MLP neurons of a small language model. Each row is named by its layer, matrix (up: input weights) and neuron, and shows model dimensions 48-175. Each number is 128 + 32 x the weight over its row's rms, rounded and kept within 0 to 255.
After each neuron's rows, "fires after" lists the tokens most often just before its 100 highest values on Wikipedia text that the model never trained on.

L3.up243 [144 203 131  55  81 167  91 157 166 132 112 106 129 185 164 131 134 141  81 159 189 109 166 132 178 175 101 132 155  71  96 118 122 137 145 111 133  89 112  92 164 113 116 141 187 158 129  91 159 117  99 144 102 150 137 115 131 128 127 153  99 145 141 167 129 179 118 157 139 121 101 120 154 151 138  89 129  73 173  95  97 197  96 148  89 164 133 133 144 128 162 154 178 141 139 133 142 119 157 155 104 146  92 101 140  34 100 129 149 122 168 126  91  82 167  89 173  77 143 143 133 151 161 124 146  77 138 114]
fires after: " D", " d", " e", " L", "e", "D"

L3.up626 [191 177 180 101  98 160  81  91  80 132  59 118 105 125 144 159  81 126 103  58 140 169 135 135 171 119 111 106 167  90 134 148 110 146  88 129 127 162 126 104 102 147 164 163  84 140 157 138  72 125 160 151 118 110 165  84 178 101 137 147  78 137 129 132 162 137 131  97 112 102 117 100 129 140 155 193 102 102 134 116 127 157 145  97 149 146  81 182 180 126 211 179 154 146 136 163 110 171 152  92 159 161  97  71 105  96 153 140 109 139  90  75 193 154 117  87 143 147 151 106  89 115 142 113 156 124 181  73]
fires after: " l", " L", "ul", "L", "ip"

L4.up802 [170 148 158 162 161 155 109 125  81 140 164 173 126 121 182  70 115 117 143 169  84 151 111  83 137 201 112 123 121  75  90 148 183 120 126 138  95 105 173 154 102  94 147 134  80 110 151  56 179  89 139 122 146 110 140 174 180 118 165 155 107 161  96 181  95 135  86 115 133 109 124 157  89 157 155 123  77 110 142 105 177 102 118 100 140  95 150 136 144 128 207 171 133 128  94 101 147 158 100  97 148 151 170 148 134 134  98 215 164 127 119 171 125 143 140 136 153 125  79 141 100 161  84 132 153 155 155 104]
fires after: " pro", " v", " se", "v", "c"

L3.up715 [167 138 153  87  79 110 130  79 105  57 148 141 126  99 109  95 103  58 160  88 146 110 151  92 139 156 181 186 105  86 102 164 103 163 150 146 125 143 175 176 106 142 114 123 102 110 156 150 173 137 100 115 183 110 148 138 173  87 181 117 143 104 124  97 156  98 134 130 139 137 148 238 151  80  94  91 139 135 103  95 107 146 148 100 112  69 144  72 184  66 129 178 124 142  91  82 131 136 133 155 159 132 113 159 174 149  75 138 112  94 143 106 164 164  78 129 172 145 123 161 172 116  73 132 175  73  95 100]
fires after: "-", "\n", " c", " ", " C"

L7.up144 [138 117 122 123  62 132 154 129 141 165 105 180  86 165 142 177 174  87 164 119 133 144 156 106 153 104  98  97 196  95  40 101 113 146 106 158 113  95  80 125  96 126 169 113 151 165 179 129 130 164  98 116 135  65  97 190 170 147 163  93 139  84 153 102 108 160 121 128  69 111 143  87  98 125 139 161 149  90 158 151 100 130  58  72 168 122 120  89 141 156 154 114  88 180 167 164 187 120 121 167  95 112 154 148 112 139 123 113  73 148 116 111 162 128 167 173  93 126 104 134  92 102 126 135  97 113 152 148]
fires after: "e", "l", "h", "an", "o", "s"

L7.up437 [116 122  70 121 103  94 137 137 172 126  80  89 136 191 191 139 164 121 107 112 136 132 167 120 147 139 131 138 151 121 121 119 101 139  86 108 144 116 176 112 118 102 105 138  78 189 155 130 149 109 121 117 161  75  88 129 140 144 190  90 131 189 161 168  75 177 124 130 121  82 127 104 106 113 145 113 151 136 155 132 122 142 139  68 185 157  97 137 127 152 123 109 143 170  92 122 122 146 123 198 152 115 182 131 107 123 153 118 124 120 103 105 172 135 182 120 121 133 146 125 104 117 156  96 170 117 121  94]
fires after: "ol", "l", "el", "2", "en", "e"

L3.up878 [148 166 134 106  27 193 130 161 139  70 110 177 147 114  66 130 151 150 138 162 115 147 110 121 153 109  71 138 176 104  98 171 115 120 134 163  79 109 107  98 121 152  76  97 105 152 141  99 116  87 184  90 110  82 116 138 129 117 177 125 185 136  77 144 118 227 103 156 155  93 171 164 123 146 127  75 106 148 152 120 105 116  92 147  93 115 117 127  78 189 122 200  79 126 118 100 114 189 139 101 174 102 148 121 127 142 111 114 115 199 199 101 129  91  91 144 127 157 122 110 130 137 116 133 163 122 164 173]
fires after: "ct", "r", "s", "th", " s", "lect"

L7.up445 [ 90 132 124 130 115  99 120 159  95 131 140 137 104 141 146 125 124  35 115 191 140 136  92 189  65 184  85 124 146  80 138  90 161 134  54 134 180 169 159 132 129  92 142 134 110 112 111 155 111  96 150 142  63 144 114 153 163  97 156 108 109 140 183 149 165 142 180 102  80 150  88 125 148  96 160 128  68 150 114 116 159  90 137 145 101  86 167 134 164 114 144 176 148 211 124 126 129 101 120  95 166 116 131 133 113  83 133 177 136 111 158  90 143 167 161 166  76 137 110  46 160  71  99 171 170  95 177 124]
fires after: "\n", " =", ")", "=="

L3.up549 [115  76  87 198 118 153 113 102 138 150 123 140 113 135 127 104  80 128 159 129 109  74 130 147 100 167 146 115 109  96 116 155 148 128 133 148 103 130 151 106 191 153 142 144 116 144 139 180 117  92  86  62 134 113 110 105  87 119 134 151 106 148 119 163 122 108 170 101  91 178 122 113 127 144 113 144 151 145  96 124  79 118 159  90 173 104 112  64  96 150 186 137 154 144 149 102 113 188 123 137 165 163 121 118 112 129 113  92 136 120 149 154 174 135 114 138 141 137 118 143 152 171 112  51 110 152 232 117]
fires after: "oc", ".", "an", "5", "al", "igh"

L4.up630 [127 133 135 135 104 148  60  92 147 146 116 149 128 109 189 126 133 138 195 108  78 109 107 151 112 135 185 153 124 126 108 171 111 108 125 159 141 116 129 113 140  98 126 149 136 200 152 148 100  81 126 123 144 183  84  93 203 134 138 115 122  95 115 161 128 125 149  66 101 119 108  85 125 135 142 126 126 183 169 136 182  97 126 147  96 122  69 122 145 142 137 127 117 138 147 110 128 115 126  90  95 164 170 186 124 166 180 155 118 100 135 154 163 140  94 166  77 159  92 141 106 126 130 148 132 143 118 150]
fires after: "ol", "en", "c", "i", "u"

L2.up627 [ 99 137 123 135  94 139 131 113 122 121 172  81 143 170 122 134 120  89  83 173 142 119  66 150 135 149 111 154 104  87 169 110 118 138 137  36 142 148 120 121 142  95 144 172 122 169  94 117  92 102 143 141 109  88 107  92 135 151 131 107 117 153 160 166 119  88 181 171 159 156 195 197 127  95 133 115 132 190 120 145 103  74 111 156 100  58 121 142 154 172 110 140 148 140  92  89 128 134 161 116 123  93 104  98 108 137 159 165  86  72 118 199 129 143 151 115 119 162  85 139 126 120  88  98 113 149 144 120]
fires after: ".", " ", " e", "ul", "l"

L3.up443 [144 142 124 115  67 175 229 113 111 148 139 160 105  59 110 105 116  88 127 153 118 144  60  85 143 163 116 135 149 125  98 127  99 121 121 117 103 129  95  86 119 144 167 164 153 130 191 108 135 154 106  92 128 114 113 134  90  78 164 135 129 111  90  86 126 150 173 176 129 176 115 130 135 145 124 145 136  96 183 147 126  65 110 174 189  99 155 166 114 171  84 137 139  97 120 140  88 163  67 107 209 127 117 121  71 104 109 115 109 148 121 129 140  99 207 143 133 140 149  89 164 157 137 169 164  34 141 106]
fires after: ".", "ct", "\"", "th", "uc"

L3.up54 [ 94 137  75 169 160 125 120 160 167 142 128 115 125 139 104 203 157 149 136 191 132  75  84 157 121 113 120  87 132  52 135 163 160 125 107 156  77 111  54 178 106 125 173 103 145 117 134 142 150 111  97 121 115 168 138 128 103  97 169  63 166 141 139 120 180 186 131 195 137 169  72 132 156 152 141 130 144  89 147 117 168 108 119  83 108 124 111 136 118  87 189 118 159 143 140  91 131  95 178 147 107 147 171 139 178 141 101  77 127 177 133 113 139 155 161 101 122 151 102 136 169  80 127 105 103  71 107 107]
fires after: " s", " se", " w", "erv", " y"

L6.up211 [167 122  63 158 151 141  89 149 125 218 137 159 134 103  88 181 121 170 184 141 150 124 155 111 157 136  97 128 177 105 137 133 160  70  77 145  79  58  63  85 140 152 128 171  73 129  91 137 174 160 128 136  71 125 137 110 171 120 144 162 147 144  88 136 106 119 155  97 171 146 132 151 140  68 128 146 149 125 114 117 129  94 176 156 161 113 116 123 155 138 103 126 152  96 122 100  78 112  87 165 129 143 172 131 162  92 153 113 162 108 120 128 159  95 133 187 111 133 158 158 103  51 156  94 106 165 153 140]
fires after: "er", "a", "le", "i", "el", "v"

L2.up1007 [134 146 123 107 161 151 138 112 151 167  93 115 124 145 143 136 144  97 138  75 134 139 186 202 113  86 116 178 168  97 139 167 131 175 115 103 184 132  98 123 160 153 152  93 106  46 172 136 103 162 124 151 143 104 175  94 148 185 146 157 124 115  76 109 123 185 144  88 147 120 143 123 142 135 119 159 132 117 145 135 117  83 138 215  68 172  95 191 171  82 124 137 121 100 106 157 133 108 119 149 108 142 123 155 117  89 113 142 119 144 142  70 175 146  95 144 138 113 106 115 156 121 101  93 144 183 171 145]
fires after: "–", " 20", " 202", "20", " 200", " 201"

L6.up826 [ 33 140  96 127 139 156  97 138 165 189 203 148 173 115 103 117 116 125 175 129 141 116 119  60  86 150 169 124 184  87 114 126 155 128 127 121 143 131 125 150 104 114  90 111 109  93 188 130 113 103  64 135  96 128 129 163 124 130 153 137  97  98 102 111 144 151 111 132 119  90  73  77 150  49 121 113 128 120 139  66 169 106 162 134  35 129 133 143 144 158 105 108 136  78 123 113 105 130  87 177 120 153 144 136 108 117 181 125 156  70 127 120  85 126  77  85 163 163 128 112 113  84 147 136 222 147  79 132]
fires after: "R", "c", " 0", "C", "ge", "d"

L3.up732 [135 110 156 124  98 134  85 114 152 136  84 154 175 175  99 107 121 144 135 145 138 185 199 123 136 175 112 130 134 170  80  87 175  99  47 188 131 142 100 125 150 167  94 204 141 116  92 125 136  71 130 146 129 186 162  90 139 130 158 112 125 146 133  75  97 112 122 155 191 119 148 161 148  95 134 125 113 200  96  99 114 134 102 117 109 109 181  86 107 135 140 158 117 109 184 142 163 130 152 120 126 143 204 149 114 124 106 172 108 151 157 126  73 157 139 186 176 146  96  73 111 108  86 158 106 167  67  81]
fires after: " h", "a", "o", " H", " o", " D"

L3.up953 [137 148 109  90 187 118 115 205 143 153 112  97 128 145 152  77 125  59 166 124 136 100 122 220 129 127 183 159 111 147 181 116 175 162  78 127  93 185 107 127 170 145 131 118 116 102 104 116  68 117 163 118  97 106 134 164 134 130 101 106 122 106 114 172  84 106 136 120 170 103 112 183 127  96 139 153 154 175 156 130  84 159  95  81 149 136  89 151 147 130  89 127 161 152  95 116 141 119 125 112 149 161 124 124 119  72 113 170 106 148 110 145 137 122 104 185 165  86 189 173  88 142  73  77 133 111 206 123]
fires after: " K", " D", " be", " ar", " o"

L4.up550 [147  94 164 174 100  67 139 129 118 101 133 134 113  94 127 133 132  78 111 135 159 105 121 129 156 162 132 121 140  90 120  52 179 121  73 141 107  83 137 106 155 166 157 102  97 157  83 162  80 144 138 129 105 151 114 157  85 107 108  97 125 113 162 133  97 160 140 119 119 115 126 125 106  82 146  90 109 129 134 137 131 129 111  84 143  87  67  39  87 112  91 118 114 150 131 140 132  64 138 143  99 184 142 118 140 108  87  89  86 122 137 116  91  97 156 175  95 116 163  94  49 162 189 153 135 120 232 200]
fires after: "l", "ch", " S", "s", "r", " s"

L7.up766 [ 61 147 161 108  90 171 108 125  85 166 132 131 113 111 127 117 162 143 111  84 129 127 111 141 164 142 125  98 176 151 144 119 147 135 135  63  54 159 149 146 103  67  59 121 141 134 166 138 109 118 100 147  90  92  88 129 151  94 128 107 121 147 122 130 120 131 141 132 132 145  58 146 128  98 140 116  89 172 130 171  80  80 134  94 137 118 197 168 169 153 145 128 103 188  97 148 118 103 137  88 100 124 152 127 108 170 106 137  45 191  88 145  90 150 125 176 163 124 125 141 142 156 156  87 103  98 130 144]
fires after: "\n", "ro", "d"

L4.up903 [116 133 138 100 116 124 132 146 128 142 131 100  71 137 170 110 176 104 111 113 162  69 152 136 127 104 128 112 190 118 116 113 172  71  28 176 167 141 128  74 102 157 117 156 171 107 139 103 154 132 150 126 109 124  95 106 164 134  99 105 113 211 178 121 142 141 201  80 209 148 136 132 108 111 103 117 161 134 199 164 106 140  92 115 127 122  53 122 163  94 124 118 121 120  90  31 146 165 127  87 133 112 129  93 115 135 167 147 175  95  72  82  65 144 124 131 145 125 199 111 165 114  80 149 138 153 116 128]
fires after: "p", "o", "y", "b", "a", " w"

L3.up858 [198  85 146 128 162  84 175 191 135 159 121 150 151  99 130 163 162 122 162 119 149  98 157  81 166  91  84 119  72 140 131  74 116 154 103 158 117 179 167 109 153 126 124 122 104 153 111 160 114 169 136 108 154 118 180 132 125 170 151  91 153  57 158 128 131  99 106  92 119  56 206 132 152  67  99 146 149 112 143  87 181 112  87 125  89 118 101 136 110 132 132 102  84  84 147 189 132 146 126 126 113 201 149 118  59 144  93  95 113 105 110 103  83 105 129 136 123 135 116 123  89 101 159  49 101  72 158 138]
fires after: "s", " S", " in", " s", "S", " In"

L3.up373 [109 104 117  98 122  95 152 145 111 114 141 164 190 172  89  84  76 107 116 171 117 105 132 132 136 132 162 123 144 113 176 174 107  82 107 123 132 198 152 128 108  99 131 183 186 174  85  77 141 152  96 126 110  83 134 130  82 192 154 171 146 130 148 156  88 105 164  93 119 145 127 117 140 101 136 147 114 112  22 120 109 104 131 100 121 158 167 158 139 131  69 171  86 157 141 106 135 105 141 167 128 124 109 151 116 158 153 156 122 157 149 117 167 134  99 155  98 153 145 119 146 130  75  83  97 152 142 172]
fires after: " S", " T", " t", " s", "S", " R"

L4.up121 [170 105 158 110 106 122 140 123 115 128 142 115 117 135 118 105 141 154 183 107  70 118 110 136 149 123 136 142 139  99 177 113  81 114 130 148 156 170 176 120  34 151 177 128 124 180 147 107  98  58 175 166 130 121 137 152 177  95 155 103 120 170 129 165  78 117  93 133 154 117 124 157 117 130  91 106  94 118 152 212 173  69 141 134 132 105 177 134 157 127 145 113 139  89  69 131 134 187 212 105 122 150 127 129 121 152 115 123 146 111 132 104  78 104 177 106 210  63 101 160 132 117 151 170 172 130 144  89]
fires after: " v", " L", "v", " V", "os", "um"

L4.up102 [103  67 110 149  78 115 118  90 159  95 118 147 205 107 116 161 188 167 132 121 137  68 171  84 107 161  98 102 145 112 147 107 178 169  99 149 113 141  83 122  96 130 110 206 133  67  96 151 132  94  92 152 137  85 162  71 112  85 107 142 143 169 102 159  74 117 128 127 131 133 140 151 191 129 114 126 201 161 102 142 108 172 153 116 153 156 125 156  93  85 130 180 160 119 133  80 177 102 151 144 132  70 177 156 164 121 112  77 125 138 120 117 134 164 119 180 154 170  77 125 169  87 126  61 139 112 148  39]
fires after: "a", "o", "y", "z", "j"

L3.up853 [ 98 108 162  90 156  85 104 115 170  99 178 150 166  92 122  83 170  92  65 117 167 146 140  90 137 143 126 151 101  88 120 130 153 104 128 159 103 129 170 204 118 162 146 119 149 150 127 146 104 106 146 127 134  85 106 164 117 159 116 136 119 107 128  89  95 145 140 122 146 163 126 114 123  53 183 152 147 149 136 121  92  95  99  71  88 117 135  97  94  95 109  69 184 144  94 137 140 168 135 133  46 148 152 127 121 127 143  52 118 159 130  87 123  98 167 179 129 132  80  79 104 114 182  97 144 132 149  96]
fires after: "et", "ir", " to", "ch", "w", "r"

L2.up630 [135 199  53 169 129 128 118 166  86 160 114 120  71 140 117 181 120  92 188 115 125 117 146  96 155  94 116  89 137 139 134 133 106  83 150 129 163 168 167 115 184 125 156 132 162 155  78 121 110 154  85 117 109 165 131 127 116 120 123 152 185 120 157 162 201 139 141 162 125 178 110 171 128 163 117 164 132 108  96  47 175 132  85 112 116 143 115 183 127 118 146  92 137 200 138 115 140 105 112 149 145 146 115 200 135 155 147 124 122 162  85  77 130  69  77 130 143 165  94  95 102  60  97  96 145 131  97 105]
fires after: " f", " s", " j", " r", " w"

L3.up100 [190 121  88 122 126  79  50 113 151 151 137  90 184 139  99 193 162 136 107 130 147 144 118 140 194 140 144  71 146 101 190 126 120 147 152 116 132  97 148  77 181 139  97 202 126 125 116 125 178 148 118 133 126 134 199 157 132 160 100 142 136 120 142 168 154  80 175 179 108  83 133 121 110 144  99 101 126 112 140 204 151  96 112 153 169 172 121 125 127 119  93 132 132 166 121  70  73 116 114 156 122 135 123 188 154 138 125  92 169 118 128 135  87 119  93 125  90  92 161 155 130 101 112 124 167 124 125 211]
fires after: "a", "ol", " l", " v", "im", "el"

L2.up345 [189 138 126 124 156 111  95  92 124 146 143 109 137  86 151 157 166 123 116 135 144 172 185 163 159  71 103 114  99 103 109 134 146 152 101 109 172 117  88 117  86 169 187 148  90 105 101  71 107 105 104  49  90 133 155  91  97 183 175 124 124 147 132  98 113 137 133 136 114  95 117  92 109  65  83 152 135 144 144 151 113 119 128 161 130 168  84 194 149  99 167 210 129 143 159 133 143  72 105 105 128 148 150 100 109 119 138 117 132 118 190 175 185 174 152 100 169 174 137  83 158 151 141  92 159 113 175 120]
fires after: " 202", " 201", " 200", " 199", ":", " 198"

L3.up195 [ 87 154 207 124 123  97 117 148 149 147 113 154 151  50 127 144 111 108 216  94 157 117 113 123 142 145 154 132 131 114 181  78 117  89  91 131 199 101 130  97 137 150 124 123 187 172 150  70  87 128  99 108 164 112 101 120 112 139 133 147 171 152 144  94 119 128 173 140 195 102 120 224 115 121 213 172 123 171 156 127 200  90 150 134  90 118 147 107 136 101 147 127 143 138 124 149 124  73 143 131 145 128 138 115 118 176 149 121  98 171  60 116 186 134 120  79 179  78 103 182 117 205 115 143 160 115  52 140]
fires after: " ch", "us", " by", "re", "ist", " cont"

L6.up939 [161 142 159 144 142  72 120 178 177 185  69 105  68 159 153 134  73 158 156  91  98 100 168 134 144  75 130 115 145 180 173  86 123 201 124 134 124 106 118 125  88 103 142 182 175 173 128 143 151  85 145 141 123 107  81 130 192  66 115 140 132 117  93  96 120 129 121 129 146 207 124 107 132 126 157 140 109 160 128 125 126  96 143  68 129 128 120 164 112 110 111 119 113 128 112  91 162 178 217  89 110 115  92 140 106  85 120 116 145 139 159 133 110 115 126 164 181  97 149 108 125 141 107 132 185  96 110 186]
fires after: " Ch", "r", "ar", "erv", " V"

L7.up1006 [131 119 200 149 132 131 121  78 133 166  96 169  66 161 108 135 102 108 129  47 138 126  72 108 163 174  96 113  67 110 131  98  93 130 127 117  73 111 174 121  92 144 104 124 114 118 122 146 103 102  89 151 136 146  89 117 130 101 161 128 111 156 124  53 151 122 156 178 150 168  56 129  91 145  91 165  97 149 209 113 122 129 141 120 159 122 110 157 133 147  94 114 112 153 176 145  98  89 148  86 137 143 155 137 153  84 109  62 123 162 107 136  70  82 119 124 125 118  91 152 180 144 137 122 119 126 173  86]
fires after: "\n", "==", "s", " =="

L3.up531 [128 151 136 146 150  93 190  93 120 131 166 162 123 164 120 167 124 167 187 172 104  94 115 140 139 157 130 134  63  99 148 158 152 138 196 131 112 114  91 126 100 175 111 172 116 153 117 128 185 125 119  84 156 150 109 158 168  63 125 128 176 177 107 160 152 104 176 189 125 104 104 196 116 112 145 118 152 140 129 106 124 137  62 118 107 104  95 165 111 151 168  99 122 138 116 113 144 119 195 169 149 124 202 126  66 109  86 106 124 165 179 104 152 178 161 153 105  81  99 133 164 132 125  93 130  97 114 147]
fires after: " s", " in", " S", " w", "un", " W"

L2.up205 [156 115 156  77 115  61  62 137  99 148 148 157 177  94  98 183 117 131 142 170 197  86 152 122 106 183 154 135 131 124 129 114 106  83 159  88 130 243 136 123  51 101 141  92 120 127 124 138 142 109 145 127  62 128 161  74 165 176 144 142 157 126 138 149  75 170 116 152 146 138  99 146 125 126 119 100 114 120 107 146 102 108 113 129 125  86 106 100 135 114 168  84 100 106 120 121 138 170 153 115 128 129 181 131 170 161 178 174 128 142 159 153 142 124 141 152 189 110 110  90 117  64 149 135 173 162 128 112]
fires after: "\n", " st", " t", " g", " T"

L3.up679 [137 217 161  75  99 121 124 138 101 151 171 132 111 139 106 133 151 107  91  88 115  94 141  94 151 123 118 125 149 123 108 166 138 116 131 137  98 156 136 148 123 138 131 126  55 172 180 160 160 134 132 155  71 174 135 130 158 186 109 174 134 100 140 168 121 130 109  85  92  91 124 119 102 143 124 144 120 149 166  82  74 109 161 139 151 151  99 100  95 160 183 175 186 187 135 102 211 125 167  88 191 103 172 133 152 104 122  98 129 129 108 144  93 130  92 132 162 145 120  69  94 101 130 149 126 148 158  92]
fires after: " L", " le", "l", " w", " l"

L3.up525 [119 147  68  82 133  98 125 105 131 117 130 116 119  98 129 130 138 116 142 141 147 109 108  99 129 103 140 120 166 154 161 114 177  79 165  65 151 189 117 106 146  94 161 158  70 150 122 145 113 141 184 117 109  77 181  82 115 159 119  76 143 146 117 168 104 129 161 122 163 163 122  90 181  85 110 122 130 106 134 131 178  98 121 136 154 144 158 106 209 145 113  97  68 121  76 119 113 116  96 123 111 103 132 144 140 111  78 158 126 126 158 119 157  31 107  75 146 180 181 110 109 113 166 147 117 138 120 138]
fires after: "vel", "r", "l", "d", "p", "v"

L6.up118 [166 129 153 164 111 154 118 122 155 160 165 107 108  92 123 175  88 161 135 101 151 108 101 160 169 109 141 137 137 152 128 101 111 110  78 137 131 160  88 120 104 138 177 137 154 157  82 109  97 183 128 139 130 117 112 182 138 170 133 146 187 149 128 171 184 137 152 133 173 168 118 192 101 121 131 165  69 106 119 101  79 142 123 110  93 102 160 132 125  87  82  91 136 138 122 209  83 168 122 147 116  84 164 111 122 191 147  89  73 191 102 117 119 196 148  66 180  96 115 141 127 130 133 118 176 107 117  83]
fires after: "us", "ist", "om", "im", "is", "ag"

L2.up349 [142 115 136  96 119 121 151 164 134 109 139 139 160  99 120 104 185 124 142 109 134 119  81 156 117 157 107 145 182 151 180 158 132 141 220  91  91 143 159 114 114  94  98 121 104  87 145 113 188 108 142  98  95 168 171 110 173 174 128 135 178  78 146 145 105  89 172 126 103 151 139 185 151 172 110 139 104 144 128 117 140 116 155 143  90  94 161 113 121 163 138 110 130 100  66  96 142 144 180 153 187 126 113 168 145  72 126 104 153 154 120 148 136 170 125 184 142 125 133 136 131  95  94 111 137  74  78 149]
fires after: " T", "ch", " J", " S", " C", "\n"

L7.up763 [116  82 149 153 108 137 157 133 164  84 137 156 166 161 111 151 146 208 106 194 176 173 107 133 134 133 110 132 196 134 120 160  99 154  72 105 123 127 117  80 162 109 130 142 135 150 132 124 141 145 132  94  94 185 152  55 125 177 144 111 138 108  83 160 122 120 156 128  80 138  66 135 173  87 116 101 116  96 107 163 126 109 137 141 135  94 166 160  89 146  86 194 144 187 163 153 105 107 145 124 131 193 156 111  88  95 119 196 108 209 140 125 108 110 154 158  89 151 136 168 119 139 115 130 122 146 106 186]
fires after: " s", "in", " R", "it", " r"

L3.up989 [ 91  89  99 150  79 155 100  89 137  71 146 154 144  98 128  81 129 171  96  75 200 143 151 120 132 123 119 195 112  93 102 138 151  87 130 104 208 146 157 114 107 146 118 125 140 111 135 105 100  95  40 128 134 124  81 126 135 124 142 111 171 180 131 167 134  98 125 133  97 155 182 132 177 106  96  96 176 114  91 163 126 102 102 140 111 112 178  69 202  98 203 183 126 107 120 125  82  75  92  91 158 122  89 102 149 120 101 179 147 127 118 103  88 112 134 115 134  67 132 143 167 103 116  93 134  96 109 125]
fires after: " con", " c", " v", "v", " C", "V"

L6.up161 [144 171  77 130 204 129  90 113 120 151  61 137 126 159  96 123 185  94 114 120 110 131 153 178 182  98 135 131 137  94 140 162 206 112 137 132  66 118 172 137 120 130 163 138  86 105  90 115 125  86 151 112 176 116 178 129 130 119 133  98 117 127 130 168 112 165 130 142 133 148 179 136 119 107 136  82  92 162 129 123  92 175 125 131 124 110 169 129 121 117 157 131 164 115 135 141  76 101 157 115  85 132 116 106 138 105 125 114 109 109 132 143 112 170 165 162 163 138 146 126 107 111  38 130  96 103 153 170]
fires after: " be", " of", ")", " o"

L4.up805 [146  88 159 114 105 136 142  58 103 156 135 122  76  76  57  98 143 119 120 118 132 112 194 138 134  99 173 117 137  81  47 147 120 114 100 156 149 135 106  55 111 156 149 122 138 162 124 105 167 138  79  75 113 186 149 180 120 155 102  92  99 176 132 132 117 121 125  53  95 137 152  92 127 150 123 130 113  99 146 161  90 110 148  58 150  81 113 117 153 191 116 114 127  81 150 147 123  83 107  98 114  88 146 149 115 134 151 133 127 128 149  86  96  94  82 105 185 162 145  93 156  97 129 163 135 145 109 124]
fires after: "e", "ri", "a", "om", "p", " p"

L3.up267 [115 182  76  82 120 113 135 142 142 136  77 149  79 171 176 139 170 167  88 205 105  72 181 123 131 148 122 150 180 110  98 102 125  73 116 137 150 160 117 117 125 139 122  94  76 159 176 119 144 125 160 192 115 174 168 125 123 178 154 100 176 196 114 119 125 129 114 143 166 122 155 135 122 133 142 156 144 119 120 115 108  67 163 109 111 190 110  93 161 153 116 125 129 126 141 123 138 144  65 125 139 164 144  74 188 115 177 127 109 119 136 128 102  61 146 100 107 133 133 157 106 140 113  88 151  84 123  58]
fires after: "e", ")", " L", "ol", " the", " N"

L2.up471 [168 105 129 155 151  78 106 153 115 158 115 138 116 112 181 146 115  89 103 138  68  66 194  64 208 124  92 138 172  69 114 107 140  72 144 182 159 138 134 172 121 141 177 116 103  93 120 108 124 138 133 135 111 199 146 124 113 105  93  73  37 121 158 173 121 138 109 170  90 147 154 103 161 105 163 103 121 117 141 168  86  62  80 109 133  85 153 103  93 113 111 110  79 164 151 122 114  81 109  87 113 120 174 196 131 147 198 110 126 166 107 163 151 106 118 101  73  99 132 151 128 157 160 148 162 125 144 116]
fires after: "ions", " re", "s", " S", "up", " F"

L7.up344 [120 118 139  99  63  91 116 126 204 154 101  97 130 133 104 106 147  98 113  96  78 145 107 122 154  72 112 152 220 106  76  94 118 120  90 141 171 159 141 140 105 110  96 151 159 192 202 132 132  92 171 152 134  92 116 156 157 135 131 141 147 109 125 131 114  61 170 114 124 145 100 112 137 138 119 131 131 127 136 114 151 128 148 160 139 145  70 137 180 130 180 157 186 125 207 110 130 107  84 152  99  65 194 127 115 120 132 106  73 114 102 154  81  91 120 129  90 125 126 128  70  82 110 145 120 134 166 118]
fires after: " s", " R", "l", "r", " f", " L"

L2.up740 [161 142 112 102  74  84 124 136 106 132 146 155 115 110 212 149  90  92  73 114  93 110 192  84 123 111 139 161 125 142  89  98 115 141 150 113 127 167 148 170  94 148  45 140 136 140 109 118 162 142 106 117 141  98 173  76 140 103 124 121 124  86 175  89 103 165 163  80  94 127 102 153 150 117 213 146 145 172 130 180 122  69 104  77 125  87 115 104 202 118 113  93  90 101 124 131 151 116 130 154 102 138 135 112 198 133 109 110 152 145 146 110 112  85 135 122 162 132 109  71 106 122 130 178 120 126  94 122]
fires after: " (", "eb", " d", " st", "st", "\n"

L6.up366 [101 134 135 134 168 157 101  70 160 128 142 120  97 131 166 179  96 130 101 157 102 103 106 192 126 198 142 155 136 144 120 169 127 129 145  90 104 130 153 137 117 173  88 128 127 121 119 150  83 113 114 159  87 135 110 117 177 132 208 154  95 137  95 128 121  90 183 128 148 164 192 144 101 116 121 156  96 135 172 126  77  82 147  90 138  82 124 124 104 204 156  86 144 159 151 137 154 127  98 106 130 147 125 109  91 173 171 161 125 180 166 134  93 102 117 126 174 132  69 148 180 155  83  93 143 112 163 168]
fires after: "\n", "."